Weights of a small transformer language model: untied embeddings, 6859 steps.
MLP neurons of a small language model. Each row is named by its layer, matrix (gate and up: input weights) and neuron, and shows model dimensions 48-111. Each number is 50 + 10 x the weight over its row's rms, rounded and kept within 0 to 99. A neuron's up and down rows have the sign that makes its largest values positive.
A block is one neuron, or neurons of one layer that tend to fire together. After each block is what it responds to, as a language model described it from the Wikipedia text at the highest values.

L6.gate100:44 40 48 46 62 54 37 39 56 50 65 61 51 50 50 34 52 54 44 55 60 52 56 37 60 40 34 53 58 54 57 68 44 45 63 37 42 57 53 51 43 65 48 30 42 63 60 42 53 42 47 51 39 38 35 39 56 38 53 57 56 44 47 47
L6.up100:52 59 38 50 52 49 25 34 46 58 39 54 58 60 42 42 51 41 51 37 64 42 37 40 58 54 40 57 76 50 59 66 51 57 52 57 52 63 56 46 51 49 42 51 43 59 34 50 51 49 53 63 54 45 55 48 64 48 79 77 49 49 44 42
L6.gate291:51 49 41 44 38 34 42 50 52 54 55 54 61 51 33 59 48 38 43 55 40 63 38 43 59 65 56 42 39 47 72 37 25 45 51 61 58 60 61 52 67 33 51 60 31 55 51 63 63 41 58 46 58 55 60 46 40 48 45 58 50 30 37 32
L6.up291:48 51 53 39 43 53 50 44 50 47 35 39 61 46 57 42 47 36 42 77 37 45 58 37 59 38 40 61 50 47 53 53 54 69 55 65 56 64 45 49 41 61 48 60 57 57 58 45 49 46 46 61 53 58 47 54 48 42 65 48 47 47 67 49
L6.gate433:60 58 32 45 56 47 54 49 56 43 45 45 44 67 33 64 56 65 48 57 50 61 39 51 54 52 56 52 59 49 71 49 51 70 34 54 44 65 48 49 67 54 24 55 55 65 44 53 41 54 55 38 54 42 56 57 60 41 55 56 70 63 61 50
L6.up433:41 47 57 41 38 54 49 64 56 49 59 49 41 40 49 37 55 46 33 36 35 48 71 54 59 57 55 39 36 52 70 49 45 52 43 43 41 55 44 55 40 63 35 45 48 36 61 51 69 53 53 45 56 57 58 53 40 55 56 48 94 47 65 43
L6.gate543:57 33 62 57 42 67 54 48 48 55 59 38 50 59 64 47 54 41 63 44 29 55 60 51 57 48 53 44 31 60 61 59 50 56 47 38 65 73 49 56 54 50 44 36 50 45 61 52 52 48 47 52 46 48 55 38 41 53 53 47 65 60 59 63
L6.up543:64 47 41 55 47 74 46 54 59 65 46 54 59 35 69 48 51 50 57 44 46 46 60 47 38 54 45 75 53 36 53 37 37 48 56 55 53 50 41 51 59 44 54 37 57 50 40 62 66 26 50 42 47 59 51 46 43 36 59 33 43 53 44 43
L6.gate563:54 68 63 31 48 41 46 63 57 58 50 44 40 56 57 44 59 68 58 52 53 33 62 57 53 48 61 48 52 55 53 63 50 38 54 53 50 75 50 44 53 57 65 46 56 69 49 56 56 56 42 44 71 52 35 47 44 53 74 41 40 43 39 46
L6.up563:50 48 46 43 39 36 41 53 44 54 67 61 69 33 55 44 43 51 49 40 58 62 34 59 53 46 45 37 44 39 75 67 45 51 45 40 45 45 46 34 82 46 53 59 60 39 32 42 57 46 34 57 51 48 48 39 53 55 75 44 52 40 41 37
L6.gate659:60 49 46 48 57 33 42 52 30 55 44 45 61 34 58 54 45 51 38 33 43 67 43 26 35 45 38 43 60 58 60 46 52 42 57 51 39 37 44 73 47 41 45 42 42 60 60 39 47 37 48 43 52 37 55 39 69 50 48 57 52 44 53 40
L6.up659:55 56 60 37 40 52 53 54 46 54 32 47 35 49 58 50 50 55 53 46 42 53 37 59 38 57 57 57 33 62 59 58 37 51 51 68 60 61 55 45 56 55 46 48 46 63 51 35 65 44 43 47 53 58 59 42 62 49 35 58 40 55 50 50
L6.gate721:43 55 55 46 52 47 52 43 63 70 53 37 58 59 51 27 46 36 43 33 67 53 57 35 57 45 53 45 46 42 44 57 51 42 64 57 67 49 53 43 57 58 46 54 42 67 41 49 44 36 38 53 36 40 48 47 39 58 41 53 45 55 40 57
L6.up721:48 35 49 56 61 38 44 47 48 50 61 46 55 29 46 47 40 43 43 45 37 55 55 37 50 53 53 62 42 64 46 47 39 67 61 44 40 69 52 58 59 33 56 57 58 61 49 40 48 61 54 56 43 62 43 54 48 31 41 34 52 52 45 40
L6.gate966:46 48 60 43 48 63 52 42 57 73 38 43 51 48 26 38 43 38 52 34 45 41 67 59 24 44 71 60 58 54 57 42 64 48 40 41 31 40 64 48 51 59 39 41 50 59 34 53 45 46 56 66 49 42 34 53 63 52 48 46 58 41 53 26
L6.up966:49 50 45 50 63 54 45 54 37 58 49 58 64 47 40 67 49 59 69 41 51 60 42 64 62 56 57 47 80 59 43 57 54 50 42 56 56 34 52 63 60 44 55 48 57 61 45 50 54 58 40 61 62 81 69 52 55 61 55 35 44 57 44 52
L6.gate1048:54 65 43 58 52 45 49 37 36 36 41 43 53 59 55 60 48 46 48 33 49 48 51 51 64 35 61 45 51 48 61 55 56 54 56 60 63 57 43 42 62 44 52 59 54 51 43 41 45 46 53 48 51 38 44 56 47 49 29 47 41 34 50 50
L6.up1048:50 45 40 60 46 61 38 39 51 33 60 58 93 50 58 51 58 49 52 60 47 61 43 55 59 49 61 50 51 75 41 46 54 62 35 45 55 66 46 51 36 68 52 47 55 43 50 48 50 28 47 41 58 38 48 63 41 51 63 49 46 37 30 56
L6.gate1088:50 44 57 62 38 65 57 38 71 43 62 54 50 51 50 53 46 53 53 59 49 42 38 56 52 61 42 49 43 65 55 44 66 38 60 50 43 69 48 37 56 36 47 41 71 65 64 35 59 65 51 50 62 44 50 51 29 47 36 63 56 45 48 51
L6.up1088:57 65 51 36 45 69 68 32 33 53 57 38 41 27 51 40 49 51 30 50 54 82 51 54 58 50 51 47 47 48 60 43 63 58 46 40 47 33 48 46 44 43 32 34 50 65 57 51 60 41 60 45 59 41 50 52 67 61 43 54 48 58 64 45
L6.gate1227:55 44 60 58 30 53 35 46 66 51 47 48 48 56 45 41 52 36 49 50 52 52 62 31 40 40 36 67 49 61 46 52 65 50 74 44 53 46 41 54 43 63 38 38 58 51 62 58 49 37 41 39 71 66 53 37 61 38 49 45 53 32 39 59
L6.up1227:49 50 40 60 35 53 48 43 54 70 48 53 37 40 36 46 43 50 53 29 44 57 42 52 51 50 65 44 36 41 64 47 50 53 45 55 81 57 62 48 57 37 49 48 53 42 62 62 62 59 57 44 40 59 34 48 62 52 55 58 52 55 63 62
L6.gate1311:47 49 40 37 63 76 49 55 51 41 62 56 50 28 48 63 42 53 60 42 66 45 36 51 50 47 37 57 57 65 66 46 57 39 60 35 50 56 48 42 69 51 44 41 53 68 45 55 45 46 39 57 51 48 49 46 51 47 38 55 60 47 53 53
L6.up1311:30 60 42 46 61 40 43 50 55 52 65 42 66 70 42 44 40 44 50 25 56 38 52 47 65 35 54 32 53 49 60 53 47 46 59 51 43 38 63 58 62 55 58 52 41 52 38 27 46 41 64 34 41 48 48 59 53 58 54 53 42 37 34 48
L6.gate1477:44 46 45 40 32 50 37 48 62 38 44 66 47 53 34 38 50 66 44 36 47 53 62 43 48 48 58 60 51 30 66 59 67 58 54 38 47 65 53 62 60 45 48 44 61 54 39 60 48 49 34 63 56 66 36 43 55 51 52 57 63 44 42 57
L6.up1477:47 57 30 22 44 71 60 44 54 56 45 59 60 74 51 54 28 57 41 54 56 42 42 57 61 49 59 60 64 49 27 60 45 38 48 44 50 63 60 53 67 68 35 48 47 47 53 47 55 41 52 45 47 38 48 39 49 56 61 54 51 49 51 66
L6.gate1482:64 59 48 49 56 64 48 52 45 61 61 42 60 54 50 37 53 42 44 31 55 55 61 36 55 39 42 30 63 59 60 55 47 51 57 56 55 50 42 47 54 61 47 47 45 70 41 42 46 40 45 50 51 59 30 62 42 64 43 45 38 49 57 39
L6.up1482:62 45 57 41 54 48 34 51 37 42 61 51 52 63 51 57 66 38 66 40 62 50 42 37 58 40 46 41 56 62 68 43 46 62 24 40 50 50 56 42 75 43 46 47 38 41 66 49 61 55 52 57 44 44 57 50 55 44 52 42 47 51 46 39
L6.gate1503:50 27 45 53 68 55 24 74 49 63 60 62 60 38 68 46 39 32 39 42 38 54 60 61 54 33 56 49 38 53 48 56 58 47 42 35 45 60 55 47 60 40 65 39 52 68 55 53 54 40 24 71 66 47 36 44 52 54 49 39 53 33 64 47
L6.up1503:54 53 25 44 42 35 48 50 54 42 44 60 59 37 50 60 51 40 56 34 38 65 60 42 41 40 58 54 57 55 36 52 68 67 66 54 55 47 46 54 53 35 60 31 43 54 65 63 63 36 39 42 38 32 43 33 18 50 66 51 40 39 35 33
L6.gate1597:64 42 48 67 43 64 45 37 54 50 53 37 54 55 39 64 47 44 56 40 59 47 56 68 36 51 58 45 36 59 44 66 58 63 56 55 45 36 37 64 41 47 50 56 61 64 48 62 55 47 48 33 58 44 60 44 49 51 54 66 56 43 44 49
L6.up1597:50 52 50 38 47 57 42 60 36 33 48 56 49 69 38 31 55 50 46 35 37 62 42 51 46 38 47 46 55 44 54 60 64 36 30 23 47 60 45 62 56 51 50 47 54 46 40 37 62 55 62 43 53 46 53 38 45 51 45 54 67 53 49 53
Final noun suffix pieces

L3.gate923:52 45 37 56 44 48 44 49 46 41 57 46 66 56 41 43 54 58 60 35 47 50 50 50 50 34 40 50 44 64 47 44 51 49 39 51 60 48 39 62 53 48 51 46 45 48 66 43 61 51 43 40 61 69 52 40 59 62 52 43 57 36 38 50
L3.up923:66 47 38 54 48 59 52 44 39 26 61 68 65 64 46 53 59 48 45 42 43 65 56 37 49 30 37 58 56 55 43 65 49 29 54 63 48 58 58 46 50 45 35 50 55 53 54 42 47 52 53 48 51 56 58 42 53 45 41 56 65 27 48 52
Plural noun endings

L7.gate358:67 50 46 70 31 60 49 52 62 36 23 64 44 50 36 48 54 63 58 50 45 53 43 48 47 56 61 51 51 55 62 50 53 57 35 52 64 55 56 72 47 55 53 59 62 49 42 39 58 58 48 47 44 63 70 39 49 53 58 49 61 49 47 45
L7.up358:44 54 56 48 45 37 52 67 57 58 49 58 56 54 71 53 47 56 43 58 43 60 54 57 57 51 37 61 49 32 56 59 60 54 40 41 55 63 48 31 44 67 54 59 43 48 61 59 28 60 61 46 60 40 41 69 50 47 56 50 56 41 40 60
L7.gate608:59 43 55 53 34 43 62 68 49 75 50 58 47 44 65 41 20 37 42 51 38 58 57 38 45 44 41 47 52 58 46 44 62 52 52 54 69 55 68 56 46 62 36 31 43 43 49 38 37 63 52 61 54 45 53 71 40 49 54 58 46 61 51 56
L7.up608:51 51 43 50 61 40 48 52 58 49 48 60 43 62 41 58 37 26 33 56 24 36 40 48 44 46 46 40 57 51 58 21 35 54 46 56 51 52 56 61 43 58 68 60 56 67 62 51 58 54 80 23 53 56 74 53 43 37 42 51 48 29 49 52
L7.gate842:52 50 38 36 43 64 36 40 47 48 42 44 46 58 48 47 72 51 55 61 33 41 64 57 46 49 57 53 45 42 47 54 35 47 67 45 45 74 42 53 56 41 45 61 54 51 48 38 64 64 48 50 57 53 42 47 53 44 56 66 41 44 48 69
L7.up842:63 44 44 49 40 61 48 45 43 56 48 59 21 62 52 28 45 57 53 32 64 52 50 64 45 60 44 41 34 35 70 42 63 55 37 48 66 56 47 49 51 43 42 34 40 50 67 57 52 49 58 57 51 64 52 34 51 39 54 41 32 46 58 37
L7.gate928:73 36 46 33 53 53 70 62 45 47 49 52 49 52 44 43 61 37 37 26 33 52 54 47 40 37 38 45 50 49 46 67 48 45 43 67 58 40 70 51 44 32 56 52 59 68 65 54 60 49 62 49 49 69 49 37 47 42 47 62 53 30 33 46
L7.up928:51 50 45 36 56 56 67 66 48 65 56 59 36 51 39 50 53 42 33 57 53 44 57 35 47 56 39 55 42 54 41 41 41 47 42 50 41 62 56 35 51 23 55 58 54 59 50 66 33 57 61 48 57 54 42 60 34 56 41 50 41 44 51 46
Determiner after temporal/locative preposition

L7.gate184:36 53 21 58 42 39 66 47 75 39 58 46 81 52 48 50 41 48 57 56 55 40 55 56 52 55 31 49 59 45 45 66 49 52 33 59 48 35 55 57 72 66 56 48 63 60 53 52 50 47 32 39 36 56 58 59 56 37 52 57 47 69 42 43
L7.up184:48 47 37 60 34 58 47 42 70 38 49 42 42 46 48 39 57 61 56 62 34 37 41 53 56 41 51 40 56 35 48 51 65 44 22 65 73 57 50 55 57 44 42 65 42 39 62 53 52 45 46 49 35 58 44 48 58 43 65 47 61 71 46 67
L7.gate459:59 39 39 69 39 58 58 50 52 34 56 46 66 58 38 63 63 44 51 38 39 46 56 44 36 52 53 45 55 60 59 63 60 55 57 42 71 54 37 59 62 47 51 62 47 55 57 54 42 43 58 53 50 60 49 49 41 42 62 62 59 30 45 25
L7.up459:40 52 32 55 59 60 33 43 57 47 39 54 58 57 50 44 59 39 37 50 45 56 52 47 63 47 41 41 50 53 55 53 40 53 45 59 63 69 61 64 57 73 47 42 29 76 56 29 41 51 52 57 45 60 35 57 62 46 54 60 46 53 38 45
L7.gate749:45 32 28 60 56 40 28 50 71 54 58 56 59 58 60 32 45 44 51 35 49 60 67 56 59 49 36 54 47 47 42 43 58 48 49 45 47 52 53 49 50 60 39 45 38 59 50 34 44 42 49 57 52 56 43 58 50 51 50 58 53 42 48 19
L7.up749:51 48 40 49 49 52 51 47 47 50 56 39 71 56 49 52 51 35 54 38 69 45 43 52 63 53 58 58 56 61 52 64 50 62 53 54 68 58 54 72 53 45 49 40 53 54 61 45 39 34 57 43 56 44 60 52 59 49 55 53 53 28 49 46
L7.gate946:33 41 41 39 33 50 32 48 65 61 56 46 56 41 53 53 61 52 40 43 45 46 52 43 52 49 46 45 47 62 53 49 47 42 26 59 59 58 49 60 55 53 54 48 40 59 68 51 50 28 67 57 51 54 50 54 44 43 51 61 55 36 39 40
L7.up946:35 41 43 48 39 65 54 55 47 53 41 74 57 44 61 31 45 46 43 33 51 47 50 61 43 30 40 44 26 53 47 58 27 70 55 46 55 57 47 65 59 37 47 50 53 58 53 58 48 37 47 45 53 68 34 59 50 48 39 49 46 64 36 50
Plural noun endings

L3.gate1368:45 42 39 61 53 60 53 55 63 56 55 42 30 51 42 63 59 51 39 44 28 64 61 52 32 51 49 64 65 40 53 43 30 45 55 53 40 65 67 46 43 49 55 47 42 64 39 34 52 54 48 39 43 46 47 49 59 35 61 64 52 52 59 69
L3.up1368:34 56 55 37 59 30 55 57 60 77 51 49 68 49 52 55 62 50 60 41 68 55 57 38 51 59 43 58 66 70 47 36 34 45 37 65 48 58 51 49 63 44 64 48 41 45 46 55 34 57 65 74 44 31 44 61 48 65 59 46 24 48 61 51
St. abbreviation period